Part of a small language model's weights.
Training: a variant of Adam for these matrices, 252M tokens, 7679 steps.
MLP neurons of a small language model. Each row is named by its layer, matrix (gate and up: input weights) and neuron, and shows model dimensions 16-111. Each number is 500 + 50 x the weight over its row's rms, rounded and kept within 0 to 999. Numbers have three digits each. A neuron's up and down rows have the sign that makes its largest values positive.
After each neuron's rows, "fires on" lists the tokens most often at its 100 highest values on Wikipedia text that the model never trained on. A number after a token or word is its count.

L8.gate411:429510518535479591456500516539504524496445470492486412510460463538444585494473448518573489552485580538499609462549504402482474558546425587466597486458570501504462477423498420379512510428522465492538516530519515634449568510491477386517474531437524531491430562511402444539506577530468596524
L8.up411:467470418537524522454449516535563520455495514489529449505447475439534590522482579570479532452511420497514439557471533453537459486471462621597494535466518509542473509539502564551500552519535473444537494574595557496576486477509429477419622498526525301471544501519560570496484451499487420580
fires on: "p" 23, "k" 18, "ic" 9, "d" 9, "r" 6

L8.gate301:499489566490448619588436438467481534521486535511571497448474482401444493486454467404529557514527454571527634589396492511462542599427588541460552343633510511497461412529431492482506540533436537487478493476528430468547431445452542505423504529484418434433464450466498496476515452530453522440
L8.up301:503564460528605560543549545448542581536455523407497533570514515569361425403467496431493565608514512543480472529535463482515512481363482583430383389490482495456502455551515424395524480445503530449568517533481505541544498472480520546500519407502556541424470479486482521502585470521540455530
fires on: "-" 32, "op" 21, "g" 5, "il" 5, "f" 5

L7.gate433:498431460633516329503505518431521495505449539471448494462452525527530551413404512485531469577432565539479491400471396469533568519523486516421574403472474499504459454467503414465470522482502449508528454472482515457505520427477529412509475519517464516516414587576456470464506487562532510496
L7.up433:529465554508524448579562543444516553431474497546485454489486500524413474444469426411499440489455499550488450426515469462577518483498450540496495422571527477486363511505549485552541543477541526474502399518426492465414563522475450496462454546415505469519501511503411424498475471529424486456
fires on: "it" 26, "at" 24, "ha" 17, "her" 8, "ep" 6, "co" 5

L3.gate453:453417552468523523445491507454552497463528495525612471423350461548429531482501425558430546483498490505527441457442347472479482511444507533442531534390502492456499535487530478494445509525543608486459438542510546432468487538446552558479536569528422482431433448631517453518513563506373545533
L3.up453:485463495528485448481503456532548521452571495457544461395520576479548561471458425565461566496512410449474474524422489547424474488468570491416524408551514460482551522603461515433478445528464589522506534568515446474500524508424455492500530555529555583486451444593413414489409504521431492539
fires on: "at" 15, "our" 14, "que" 9, "e" 7, "th" 7, "or" 5

L8.gate460:533454485618447459529546502514466535492514606454472483555446489453462515470398462551359624527447511581463500515444488500521423501486576510511459467511526475624577507438542461575383559541575444511514395512510507493525546497436539535520492518547463540503495564485463526519521502553527504411
L8.up460:527433571505490557513558501448534457507492377549559509400502513461499467493409547545461478612540429465467585542412524434438530483516570547567562499526507579571571475640555467494516514508475418493532456480550488451485515577557490486551533570523452455512496459560511500556528445492573458497
fires on: "ly" 16, "d" 14, "ed" 9, "lo" 7, "l" 7

L8.gate356:467445434431422550466430525435617499477537493449394581516473536429498490519315518486485500459506503512603511444422382529454600565508445473616500483515493499489524547532484516594477526555546531560416470507530445474554477441490557497506537439455512500452426452518475455523547469659592419520
L8.up356:575499555567483489519559467562506567510545437438436514462397515533442472449481497551376569475493425439440495496482398542473495516553509420546558526405476515504462391564531540566453539470549500525495499479557589427391464492466480459543404440532485581464523445506449496482514476547447488432
fires on: "d" 42, "n" 12, "und" 10, "ard" 9, "tt" 8, "il" 4

L7.gate325:532566439508491531461485572555436429469474378492450488525479517563550446588439515517410507546481484548521508510515439508406501531458497552484554481404430477532509484566457603467526479403452552416496441496572549473550452547524556600462566525513472455451468478499575527512578475492476632507
L7.up325:518543410506500501458554547460540416554562559419366504519535466401513518515488497430508522510476471515555475505558506580543460411522431496480511463535480433505491549563588507561557454452540500580482507493493555494471524501487478585436514446628525453434452431529482550587410525469595506470
fires on: "an" 29, "m" 11, "e" 11, "unt" 10, "de" 7, "om" 6

L6.gate166:445496471454523469614461520506481477463528479409474411389452546548539437458469577346523464518440594446372472556445527516502513593504541519522526334431507498493486436501471469502445471509466507554522491522572421546492557515379493508580583519525481443477470434476464538547549531538481494493
L6.up166:495514527500497420532493547602500531538517408479513484477518561517505443488518508433642507536511528553428535450610478573536538481431525519492561430517459399486474451531438343546389489545533513583497461484567603544481551621474434484550541472499601484472558508437494482484542585555470458565
fires on: " |" 56, "'" 23, " /" 17

L8.gate15:496410461478512403458576456500530577480383439532534556443635482497419525536479518536547500515415502470517557503476521503588419495449471468493491565504468430535480534423451424556526490583488478550676506493482406546443580479487592449616509543475492515517467572476478479528498520559498449424
L8.up15:452637544533524490431515492493431445521516478539420587538550450550589529536525512471488380546538574518561539503485558526528469500577394497510468597456516449392585576496483489508507496549547568559472426504521541395507449431464534504481412463408432580486511519487487459472459493434471459521
fires on: "ra" 25, "us" 19, "ri" 14, "li" 14, "ub" 8, "d" 4

L3.gate533:446526543501453542511482424547481581475485575476500519473447534559470509514504524455563512437513521574499529500595461490534458558570513627546537543582466518557410525468569503494498525435514361472486485540558521484499448492493449501446386510551521368469573512490501546503579473542458526554
L3.up533:476488504482459543488488476553454573483476532476602466524465477570411535503500431504527571443493482537527511454600454486503497568516465546559550469496497548600468518430558477493475503410582417437438521590528554428542485463535366601494475519483565400455522512473534555495585473508399502541
fires on: "p" 21, "d" 13, "ting" 11, "to" 10, "b" 7, "gh" 7

L7.gate95:444435469468558498529489591490509521447426555457499399547469463525494487553486495527489512447475558494444578494502472487570494485526578502571494462466482454513577483489508461489496510484538472455531476506464466533483561509474527441499536437461541534485525563513465514539471531502515540453
L7.up95:503480486423513588530594538529544482501490543460547488415574571528592530546467556516519521552431583481510505465404530528516426439412574586443500455508485496469533532548565514448500469472517434560505571604556505530534449498565592411527498517548548474428522600537509558564481480538456494559
fires on: "ed" 32, "d" 12, " and" 10, " through" 9, "s" 8

L5.gate394:495527493536489597580525496460457498490425515522545533483491547459450553558575506426516486528450442499480617465559506492435431559521552573447534521487489537519434537535550484506531519542660399463467475496526478535480503486484500511398474409469437512522483540524498541566536485468532500541
L5.up394:430443526605539624598509435460439445505462530536537520488536578397503586584545456386516525556487362477522509502479481527553394496472567602444528502572525526490469617517526532496577539547580477480526489487523506438512473485495587474468465487546470579512493527513566554487552484429529510450
fires on: "ning" 12, "ce" 12, " play" 12, "our" 10, "me" 8, "ting" 8

L6.gate387:477520396529447395464577540450551438445537531521505509465514498530487509425426522410399522443504436493449527520523480436557545438514517512536602524517483485546511445532463481464500484548542474549499564491573451519458600541502621455425536450509490455572476565569510490530526478569359502547
L6.up387:552412347547385462523446535420552484478607456549479509495565423547450538542463563501478470474463467558509508522536494545502587477478540479544619601545499456486471452566463453426414517432574433573587550487513507430509536532501523410423465488469500475535443433575438497449493426595360413495
fires on: "ton" 17, "re" 16, "er" 10, "x" 8, "li" 7, "ain" 7

L7.gate17:418431430496499445532563533445472493403555503410490471427381580494509472455416613458498461558444585529494508516405455410454546605563520567437457461412435507510520527459418492537460552573498448507521475460539452529489509419441466552535533464497409498442417535553492529543595490510490608467
L7.up17:458485478439551454563506453430498518383504620365539501489560628439524474534448479440412532468525587479416425517498498500363557541496524485518510452490448482617466547442441450478482557551481502421502511485449480488441441429493511488470462431468465496493492485414491570519532482536461523507
fires on: " |" 78, "\n" 6

L7.gate68:431449496479464451569452422496422514345513519375486468463463535431543457454474514487464462443477529524437504534449432478465521615490478570424437417468458505553483529412391478571463523568482483533502433452550441497536570423490527520548518547555490460589424497504482555543641499568524496503
L7.up68:475506554523498495496470444469435477481500444444500488496523502390508496460460486502506560487613583447429437568535522508491546550483421521477507482408496454551449503458438437513445499499320483512486427514543488485552497489422449520508455519447497467524545412532463493524526470599615519608
fires on: " |" 47, "." 46

L6.gate345:528545465464618514423531438517430516428492515482485566556391526503404489357430454513528466483574566457398413589442461522478551563499468472540468521391459594472509488441487480485501480536451415405487502438503529524431532423472486480542480438499446513526525544454511412472545454509520568469
L6.up345:536462502444499492490411458511406503614477538523518600515436469406587499486438471449465454542569620586421550488624472559443484462439442470465431397506444451525605549457546575464524484454470520485425485547532458509456456479408582520447469434513510426574464501478507478535489530492463557461
fires on: "u" 21, "in" 21, "i" 17, "on" 10, "y" 6, "ep" 5

L5.gate374:440471526551483557428514542507540472524593513362457533495472472527550439501520475505494499492532578531453494512489509524385376484563558440444490460458480531552479553529551450457452509495418579592531487551589496441482511428449560488464487539501439614470447431484452584486479448545444576406
L5.up374:466455475494548432420467486458564471529504532419547539561524523536409505420420429462443551523488561477443473450364537552478514545633491461461486515516476517506569487461568490429438546507459607541518518562406455586398515513449563488480535511460491546452473500455525582490484438550574551423
fires on: "ing" 35, "ster" 10, "an" 9, "st" 8, "e" 7, "t" 7

L7.gate572:412418538449566575461518564552514510520524441450421509591466422355406487486551475456452440479608541667381531527566482437471450566572472470590481470414529502552515530482475493507503453502457457514488443512490518559513535486471533532557485462479441500420469538608526470394538496542488517529
L7.up572:472433487416576551508394549540436535548496448470506517531501501589540555524523477429424496544642503533417398481600538494475420436559467461580550408526558541578522544559438517509496475601531504486516525502502487482495399485510489526492536484549583415444470477460571420450521502504495448482
fires on: " p" 38, "p" 17, "mar" 6, "ct" 4, " of" 4, "d" 4

L7.gate282:504529509460419507438528500497517512566587521452561521417449417511517461486538522469339472558492541544509463566563583481504476528494500420449539526432502467600517450463493455418471481519536425537485481581473481469415459468511451566572521483509499415583478473564518456464588544497453502488
L7.up282:523544414498475496558473498559486500521440597459458581422541554517450416589508560494390508480492568600529451525608491528563474495475506494556519504530485458491531479568634522506478477473573504436516425506468539566556579568499500521469465523460448472529532438623556394367487558618480458547
fires on: "e" 25, "in" 23, "er" 9, "x" 8, "et" 6, "ce" 5

L5.gate154:472411456519550457484480449476492511457540487486529479457487643382547576401496487429511404518577517440490472447336577495420534527500553388509530470412468515499417492440561475467469589489542490566495516473559445474472509505540485565528472448474449516434507503491494459453598540465492540517
L5.up154:504448494503499450515506563530450501496510473498492521444414547509512512498398414407537459496542512371442424464369462619512502536588529407434481488475490528472436602509487537565477534480563659518509548503486498488450508513498542556527407438456502522426560495504476458480538514483459560465
fires on: "it" 31, "les" 23, " Mar" 15, "put" 7, "ating" 4

L3.gate71:465493517508590444486432532463523499568422568352551534519505469463503545499546539515544493437524512581462391518504489542504539493539563555491491489451536529549478510435430450417487608445478513495500451457642552462484494485450473408484574450445432479560582447508511587505570553523414559509
L3.up71:481545515595448518627518508510605490534506561508546504489594464505430468498406451494497347522484491574428440472573479531550452516570519449526380494553546540447497570418563435505539462558528444552518508492488377542493491507576431524605524467430472507481444520496495515550532459543546535453
fires on: "z" 28, "m" 19, "ge" 11, "ch" 7, "ig" 5, "ta" 5

L7.gate377:457456542567570508454560512476486495462543493522408513440537421485439479442497614406572453534488458475465492492441528509511490511515576446360497482444531448587474501499433450559469513593458501547544489557564471443478507432500546560544595516530487482469506454506441547521519533557456509498
L7.up377:458550553531458545537454473504437531497454450478498417506473522551510382568577571478523644551519426436491506423504575465607523461511548557525536581532431520550484449488477546450435491520449449419548395546518487532437504543516492512525510455561569482534515535422456445506511483503506471508
fires on: " |" 53, "," 12, "r" 7, "ist" 7, "ct" 6, "o" 5

L8.gate530:545497435514501595520417513429478495488468585470582476514455497431487459475489512463488474515527509567503597397531497493478587568405448520416406405498440460443511432477507398471387529533520544454491454515408453485483494497485531666510454504477458459395494523448451510516461517548505484482
L8.up530:557519459528482499539493433442530560543432401544495536429465525533476414488420485442531448501552579578457465481493558429530428424488587480426467407513548449524482486496471524574564498562535590567430437476474506448511564444530579479513532497523466395426604581408430498498387462485473507522
fires on: "f" 20, "il" 16, ":" 7, "th" 5, " along" 5

L5.gate328:544469467502482457393541537454573548448483438546518451481399495519414604538485453466464502516470501449495504515423412485505521493498479534445486505525479486500493481491437531494479535472547487512497488516540454545512550547458402493526556442455465480510529444468489422499523544503439478500
L5.up328:570391556481591540466462521528547485527521420524511493494588542463441420478476520422571508509555537515460464505401400521470446509572522502464523527411474548498515511431584529447462530450535505552498525473496493459551616504453493560519545491579452489485410453465496551549594542566466552566
fires on: ")." 34, ";" 30, ")" 28

L3.gate485:576565539475531545486565525490360474530545527547401527520537442544508476488519565397523453521504417438545484493488445501543467520531573419499566510512433530523564511502494547563427515507479502505498509482567562490513490529569462515489411544467550515506512488574528565453576465535553525431
L3.up485:514497505551471408467530577555534449542537598452532504472460439472502487518501460541491536521476551468468530508450555581543477477463436495444489446359492394460447495441586530551473470543596550592489478435576530637476560422469376545524488490514557496479474553461482462514471591408490474519
fires on: "m" 44, "d" 27, "ence" 6, "l" 5, "der" 5, "de" 4

L7.gate198:455455445508583505458532510515501506447504531507403610526434514471471473470458534585427367614526496591493472542455471480481498519579526481558461510522543655511505491518379503521486527477441476469721477510463545553449486503471481585488460481514499544469455541561430516578563492486518505533
L7.up198:532534471502569445446519412461403486504463601466466485520503399518465456441477520535525497491504570503432498542487481547384463510548571411582503439436512565543496530509483478499499489568460403521513438585524526546504394472534478508351471400419470532454546599510467521533525559421478535507
fires on: " in" 31, "ed" 12, " Win" 12, "a" 11, " win" 10, " won" 7

L5.gate293:547502549449513551419556541495418436516464582433390547532391535420502443505487505526489491459438490526423448504534405504466508565516456458463463525512525543590495494462442405466495542506563542469511505488618491495494532450424595432497505452505466607463509505534436533499494482528355569460
L5.up293:480479478483492511480570509496422418473490535441387535626465413492501532451487398499380450442452479501419420458504480511483497543465463509459496466525514525490508459427469448446519500463490492502534492602546552499422566503392528489532441468450498561603507457489464556462456476550447552498
fires on: "gu" 28, "ub" 10, " main" 8, "mb" 8, "um" 5

L5.gate426:416426471559507545485512539586460480523470532440463525515512494526614502453454524491542473485540681519415506462573500544509473530530543507510519461475461496556492493512557488487531528485421494422527537527566495572401508512469504512425520434346578461549511527545439551477493518614423496589
L5.up426:438480558502487606517578523515431454494461530510446447541462525437589454543458470479533518473486527513441541471542431581532452440537538502539492475541470544508545543435498518460522486508441506479538496429494532556523543569546481498410453507324584563418511532440499532519529455598465465561
fires on: "di" 17, "ci" 14, "ha" 13, "ing" 10

L3.gate452:548468560479430488534441464527549545436513456562380581466479480484498471617451491517487532545498486421548481515555509485508407541502545526479465533604479561436512511573386491532547514385514482506528440487628538466575323455471489549459446488486464459492476453578469464474535491512488461504
L3.up452:347471525530553520532501622553577503460578552534491530446442480457577604488468407537474540425478535478448399450480582399513426503525430607482470559485483533576584518523520441473489500507473545487486497516531535485562485461399481517465460467429495531451462558462502490500533393517419521508
fires on: "amp" 22, "ir" 17, "ban" 11, "emb" 8, "ang" 6

L6.gate1:485513453475571462420483530483453532454502509395475519514489519470523492466434582440446541544515557462489424513420486495498527548542451512478468516382484599526530429552352550532427484558442501475456541519575520483506512360467517589521485519524361512557498551531534518536550485448494665554
L6.up1:502530463495538460405519398525569559547518481467364484519543560574429497510504533392472602475637580488524442547475443587487567482503459467537510561449473538512545392555467513479441503571421510487441505516548514575534439519468549457548489501506476464576479497482497511435493560497492493607
fires on: "ft" 22, "m" 19, "mm" 15, "n" 11, "d" 10, "u" 5

L7.gate136:536538489509473484527468553426454623470421441485545482562497576469499469522568473500573456542457425479480447535458503519495533585498532489510372476558520485474524493491460470529394494464516500372536505512428532522426511492482472500480427452467518436400484503510450523416522419457512478523
L7.up136:517513443451461486574444471463487544475457555570517437544511501483537565528592410481475601448530576522464551556607453490440506550619400407540479533547534448613520473533521531471414468404578567590496510578427459468497582545508495451492455413527504503487513572464589527424451480531491476440
fires on: "ed" 45, "out" 11, "ated" 9, " not" 6, "b" 5

L6.gate183:461511489475579491517412531463515523453496519469435569585445476476371565573414450498474561503570497539407476514486526457360517614483503589484412467476515555531464471450436495486457482478424437486542484586560591496528435482439553543456539404493442482514523577406530392452524549481597507455
L6.up183:563520502516483533459406459541511554476540586528510566601526458530532550544463483438580550530531462643458477554553477526373630481498414500509441473470500443507521526495560533513486480582519481484533560554481586467544465561436555427385491416415539485588536597443530503453548538495516496530
fires on: "us" 49, "u" 9, "ing" 8, "ct" 7, "an" 5, "on" 5

L5.gate177:421491485536572458494435519519544461519525492387503583574503546644530526511476510510615483502519641479418468511504523472456501507529474504555367495484482543577455487495517464494481555574406524540419488522463467452514551411588494497471453431410375473539504520500489539525567463476538495432
L5.up177:519502456521542502450502517478542543497411440505487441530494477484421373531432516503440547514513530433574462477463420507503534577492409469530491630513495481492403583595486445439420481561474501510484477545487432529460466474558457458396546484519523524533497512488468503488499537523506390471
fires on: "\n" 34, " Record" 8, "row" 8, " =" 8, " Bro" 8, "ck" 7

L7.gate173:454389523463510608452579520565569473437553568616518515445508544472509514430402426479463559474464452504543532449464450546521559536501465492440525539430514512569586455425516507503484488497456493517495460524565478524464516499503513469538474553514550460468443430554468582540463559583539491410
L7.up173:526540569532494596531603548557400549394445509466495479462491468464462467478456451439530496454521524432501438605500413468496524543487488428462429415546479470494488496462593498525491504455481554407404488504446536402410499473503459477545476529462473460511472467497455601420562486509488510450
fires on: "or" 20, "o" 18, "d" 13, "ll" 8, "u" 7, "n" 6

L6.gate0:497442480471520474464548576474543556462516407461541478521501469476488440501577491494432489552475457462504448506512532405518424504552581524422531557485572468480518565572407525490518511461564472562455533492524485569448503541416535565444443467482447497516408395453517532562570514486520473468
L6.up0:538490574518567534551520492512439563496490531470489464550512432455431429464482522510517493472565497446403454490405546468397539474495550443540463570436469487505528406442391478473472686488481480559476539500453632524515472530535459527545499481502535485496460525449420427473568476519527478475
fires on: ";" 31, "ish" 14, ")" 11, "ent" 9, "ie" 6, "round" 4

L8.gate377:525409592413421615504504515594447494540596500430443385400487425444522454495429417447419576395519498545499495507524458523587433589467610548459543384531473501556519501427532539534524587541574454483480535465496477443562551474457465420403475462458472507479485438555540513511517516567505555449
L8.up377:475617547455470533570583487478482583562504495508541475575437407534431590457480529510501533521475460534497537430516565448538544502505429471465525468553482519484429543519468488466595493429466463462527498503433598489394535459550572550557562485426455478505543454552528468404549524618459517511
fires on: "a" 20, "or" 13, "an" 12, "o" 8, "is" 5

L5.gate266:566500464465548452465514576450405459541464499468474553551492597500510512518484566475584476551489532564500531538485455490549574462464582436474528453339467546484413455499454489500454527511604528390490461470553500586444487532522493532501427480515468536437477502483567444621529608505432547482
L5.up266:497512470539540440481482494549506525550540441486634517567509549453470411502492532487482547524551566391508504551476361510513409458501572424403508463496516543435552563466419547579482467548543456477549581486513536550464521504538555526513477567511462625544469505490485442603534524611450510479
fires on: "ec" 28, "oc" 25, "put" 7, "ic" 7, "gar" 6, "it" 5

L8.gate238:423545497546554537554522503456530485501513615455422505521419494529528498489503503530571498506465536492487467571519496533435550526441466496546495451509459588450497600559524490551456514454592491462504528532523532564538435473448463451463555492490500460387496554463478511565485444531457514419
L8.up238:600485439482453449547472497440568549528609426475471396530515487516567451513533513575574523472500485473529551522537472429539450474604539520615419491506457524500485524491475468550554475503540589525395557427485562485510532514514549486527487470572479444440539582496459517459430422461522519440
fires on: " Ja" 25, " m" 19, " R" 8, "ly" 6, "an" 6

L3.gate484:502472521565470538533495509501508579430505461431491476425514506550524411627432466467577466470418507523498541497559432486526552527517525461461512487674428503429504628539544486521445488394462432491549540499476560472569423455441469555428545475555472460571469490488474506496464525521463530507
L3.up484:488476413532526544491469532472554540409517435484589529482487490521508506578471471400444377381510407512446512474503548358622533519532593504481494448486536549481452413496540457492460519476468543527545447532522549445587509426456520441489586476484392453527537585507432557456469570519460558498
fires on: "ing" 46, "le" 12, "vi" 11, "ut" 7, "il" 6

L3.gate271:442593516470533409473613523500558533447514557477572482460494492445548585547495416468476444591492565525452435482557558577627547465544436566474333439480491463561553442512575525541549481508581425521443541472414449507537516490373484411569431405517465459511528517368601423482551596455499544474
L3.up271:471530539400495508426521426510522476470474446452478503549606475456449456570482473389586417536459476561481505462465543480481533498609517570570424439584501460481472498599544527598544527516549463507519526493491487498559435509421610559494534538523514448446543399399502527550517521538475488446
fires on: "un" 45, "men" 13, "er" 10, "pen" 9, "fin" 5

L5.gate498:454574452554423408467486501423498531483490465427380507434499541414487542515464482542496416467475538477517431485466441501501493560495612477492560528484513504530426511520469456558543516503486463554542457450519453483469528384530553569521546475518417514496463483529409585459439474498472574429
L5.up498:501514457427484447511374455460550529532533517480484465365589414501506507501539327497539504425550505525491471511553454694487518586495534407457564495374510541469484440500462515507448453514472515585575540539472549558473467477508511456431564514348501425464460442544457502402537528545537464529
fires on: "–" 26, "l" 18, " |" 11, "L" 8, " 11" 6, " 16" 5

L6.gate465:479420519524441506583512624503607563482606526385546472514492542552545446525434510438482445529485492542495527471503552464525530542471543475521460511486517497481470552484479526452492476633519410506563541534491576601484525523515682488519485526410498522501446578508492549617517501539363493523
L6.up465:562493513559486531561471544536555552464442468475538501476384490514455449577574539458622477490462406510427579485449541428564503504463499474473516458512534497506405534461545409557560532488471456512500503450579571561421471509583518467493621455523551442577514524494457564567388563492532454459
fires on: "le" 28, "il" 12, "r" 12, "t" 6

L7.gate376:539497520499541427467462580406540518563559485460502490561430443529429533499494518477559458487578430543465470452536469482536400513519520492546480509509512553425504469507413511390471532525533494467487526513469519462407550448502484521552430461475457542487489482467367450500512474331476506558
L7.up376:576597491570527563539567540473503501456496548477544409454482550463541483614477562461429586461506487498516540495538569554470542527355440490522590498496538567529489445408546610441536487532464516614495430509503449567493488552537431498514539523431562525547420520466536520555469421475478553598
fires on: "ill" 11, " from" 11, "th" 9, " since" 8, "ce" 7, "old" 6

L7.gate49:481402400433466489510527475474467630440496459455460500455522500458540498523472598461464505521449605503511460477419401467542514525484584511437496459515458494526633548501540536513397507510527470530483493414531411531550504413466453472621544465508374429463377501532525489476563516501507599485
L7.up49:569392529460523467470543393543546627475494533452375487541604475448572442523499516481446579444587600545537457498518443545552488525448521492512558386474473492550554555475528506499382479453454520478463473472542552538566484526521410471595478508432458480466529464544573576527530523580487453446
fires on: "k" 23, "c" 18, "n" 16, "b" 7, "m" 6

L8.gate33:360527528513579524553594403495451584447478540473568444505617430520442497542557477470545523555556583510487537551550461481488519563532441490493477524488523497525494525538437435448455555410462529436488501455460477559539484508433481547500464481410486504434446536474497525414541479494511452433
L8.up33:514522507536486541482490391432515601473492474484543459485526618537650474559477524499506466554440500607496482446566568527395472522540455502448448578494509555463509499498552454564493472554408472483452411443515492496452527535541507426499490483483458526515491518540573505506558569472447400583
fires on: " as" 35, "ed" 16, " to" 10, " the" 6, "w" 6

L8.gate290:475418551537425531526559493593534416476597501511464484481540468555549494505495582489374435492465511518532542608469432471490484522558520407370548473493487594533484577402413553512421559477445525515520468484477491405525613461453528578466524479459498451452453505498419531567466553568483479445
L8.up290:504385512515441486553463518526510487442511495501456506577562456554475471517422588395554435493516565557517499592481529506514470495612551481393545577493439562585565506526436463582446525463462528514552621448449517430484571504535518522579468481416513451518404522608453499519474357556453581487
fires on: " re" 35, "t" 16, "e" 15, " st" 6, "l" 5

L8.gate99:548434372555518491473570546467500478415478505449600489453503517530382555496498510532616504490433435461597507558515460510504572514508494522507455539550525547611453542437440452526443475453437545467592495441538395465430476510430499463531484448498532526569472471516466579460522526547504533566
L8.up99:451539530467492466397543581517490370513474502439585510547536560449476520564540413536484459488448425541532459455416450497487567507494545537524540551575527494565613485369443508505528461517529530499521506552483453441458439520402501455482447495452498468469546440551479408462497454509450534541
fires on: "re" 21, "ri" 19, "lo" 13, "est" 9, "ru" 9, "li" 7

L6.gate405:532486437501485530497566505567459463488591558465579442432423598459569478463434617467433439439565552468436498434474493447574541457490512446501554483515488518461571512480547527473533467563513468513459444475535382429507542503417450468402561461485546503588395421472564516493601565511435465517
L6.up405:480434489514415454474579482477387504509474470524499433519498460445502495547449560503551535466431587492427547413420464460503568497563520504598566529438452451564481514575512541510552472411479500536602438464529465569491576512496523523601474468558508469444410403538440514513507564629448495487
fires on: "en" 52, "ka" 12, "in" 8, "et" 6, "an" 5, "or" 4

L5.gate188:421394463511433542554542517549434463391476526451453514511478483452566501474488501552520523432552583567476431487503516440549500512499467586548401549533485449482461576495492570647557501500579532480564515441455434524490477511448496563547433468457607541492487460474479496479504492545465479534
L5.up188:443465467461438561538466521489403477508449441477512490521424453486543514572472485543475451469464563402507401466476563476544455437572429568526437517464491449462508537504532508548537492458552496482566486489461508507470457522378509475536496513359637566531575546445541509558509494553406497517
fires on: "C" 55, "ci" 24, " Democratic" 8

L3.gate121:421439523482485521526478478495410506420466506400484479516354512507474456448443480502518477522514416426538480523446480470440444541468582521512444525654373497525498541524533535417477583485531533445461491437520524424557511471469469542534463495557512534498482547526479587513486467602453530489
L3.up121:455504421425529511492433488414436565477497493419509572546461478453522547501455429527481480439566410501532492487470540531472427499465547536550505551513499496535519527433500433416509514470541535477487501510495561461456451546422511484515501409477551524416522536512442451412500452575471457499
fires on: "amp" 22, "ist" 8, "ign" 7, "ve" 6, "co" 5, "ang" 5

L6.gate13:429349415436531496567533491471457549338577544390543514484522563431471438492457498442407505590453620484474509476477479488391516595538465513513496517521482489437523531549469510520356503547487462483534494490500510476447490509487478519437498461532467520427398517513499484513584494473446539445
L6.up13:433447482486479522537478450538446554423588551456567452528583511446445448541523442443541519507479597477513524512589514581445488531494457472492534456558485481466508467563503472525374501467524501524524477524452614583460440631561442387511500469501553465438449519527544542465557577509447417488
fires on: "ed" 21, ":" 20, "ated" 9, "ing" 9, " to" 8, " and" 8

L6.gate554:569524485531512480517561585485455451486498490437463525565527554517482483426522595535435444542513468500466494555544426496520483498500521506476512567473457562469521426419466495561558516543516478453458558498476542544458554499503624553459597463477495504501503452505486584495555533545446534493
L6.up554:508440461576523501507667526498479516494550478477528556537491519513503495449451499581525509505484519482428512462533385530513532534374553573589497658370497518493543516401478585405520462500532416531490509470447496601474581531488494474404399521429518515483454456533503467438515558531478488518
fires on: "u" 48, "em" 12, "um" 7, "ub" 7

L7.gate37:539501485525458484551497436508505535495408570460539534467503605564527563488488527541462512395438601530425511498487505478569591476588514436494440446569477518544501456526502414485448529574499464523403518489473562511429446478469515574501476398554488478555520502415506507439542452589451497517
L7.up37:448531427427467553493411604576587456567474454458452501451540565474575435463498467505386474426534404514428526466488598495460474445481477400507506516475528514527553460442577571395488517555479566482514542534456520511474487498464507567442486468451591379469483544446428509514533457552560527464
fires on: "us" 43, "et" 7, "ol" 7, "ed" 6, "ation" 5

L3.gate151:443560527412544462451516466585473446518417493475496536514404572508466485482475529485518539480483454519476488504478547443529469537483544486532598489408470498432508499492473515474579520628479539490469594476490489479539405480458399533498499545556501453552533458470471586543519528577497514525
L3.up151:501566521477503475484614549536446374547545488548561585498415460470458431536438517448509546532437487518420534526457561527459522482426564493460510501491561582505551486518477462517477562514439528467453430525565491509616563559494566500470574531498465520512497446446435479565530432530425497501
fires on: "en" 31, "ion" 8, "vi" 7, "hi" 7

L8.gate418:480510504481518515347543489526439589424473503454483413474395533466497473375416436461484515500536445451418472495420501559468533466478395522604529572503496448560569540524414527479487490615517467423572472486516520436553555431480533450532437429528471515517484470533462538493581469462579564419
L8.up418:466506476368459418463540497413437538511516495481328508464524378434500440592460492525507469428478417545414518471564488537497535538499457492540505496468509496512584427476505485538474491562425477484404523561475507444587478529564467527572564460422556548526464539453559400474518463476457548588
fires on: "y" 29, "i" 23, "u" 17, "b" 11, "." 6, "-" 5

L6.gate86:393548308481542526472537507558420484519502441422489479486469532534583528495475492506458528494436498472472481480501476539494546495589452519500528572466437553517478496395486366489526499513499501478474440467507538451451406499496514573528565349564516460544504577530563484384546530585465494547
L6.up86:475531471521481533508501419531554492551568512538526514486526482454522526514440505557507454552558425582520448431555449572609433416499440513506472515457565501486527554488614467457505420617469444632470428491481517510487533509568441478482530487474544490540470526532555399377563577583564483506
fires on: "et" 16, "ra" 16, "e" 15, "per" 12, "y" 10, "in" 7

L7.gate170:436505555454477471511563552467373461449436593483477562486456608500568526502496402457473492468388552509438435440467373494456495537555574468471465517412451476467564473504471380482536518543570545507479504517424484525527458470507464535508506526590473485484446456406549523627469561539472561484
L7.up170:445490535479536363547505496473550533421573524522536561483494471521539501496532552517491571467535449515552482445463412474506489500478461447549573482508518471527505471419500469539557479453449503478452480487465572483584464528453520500543459552478368409393495426470491513578458647507516491542
fires on: "z" 31, "s" 18, "a" 8, "is" 5, "os" 5, "na" 5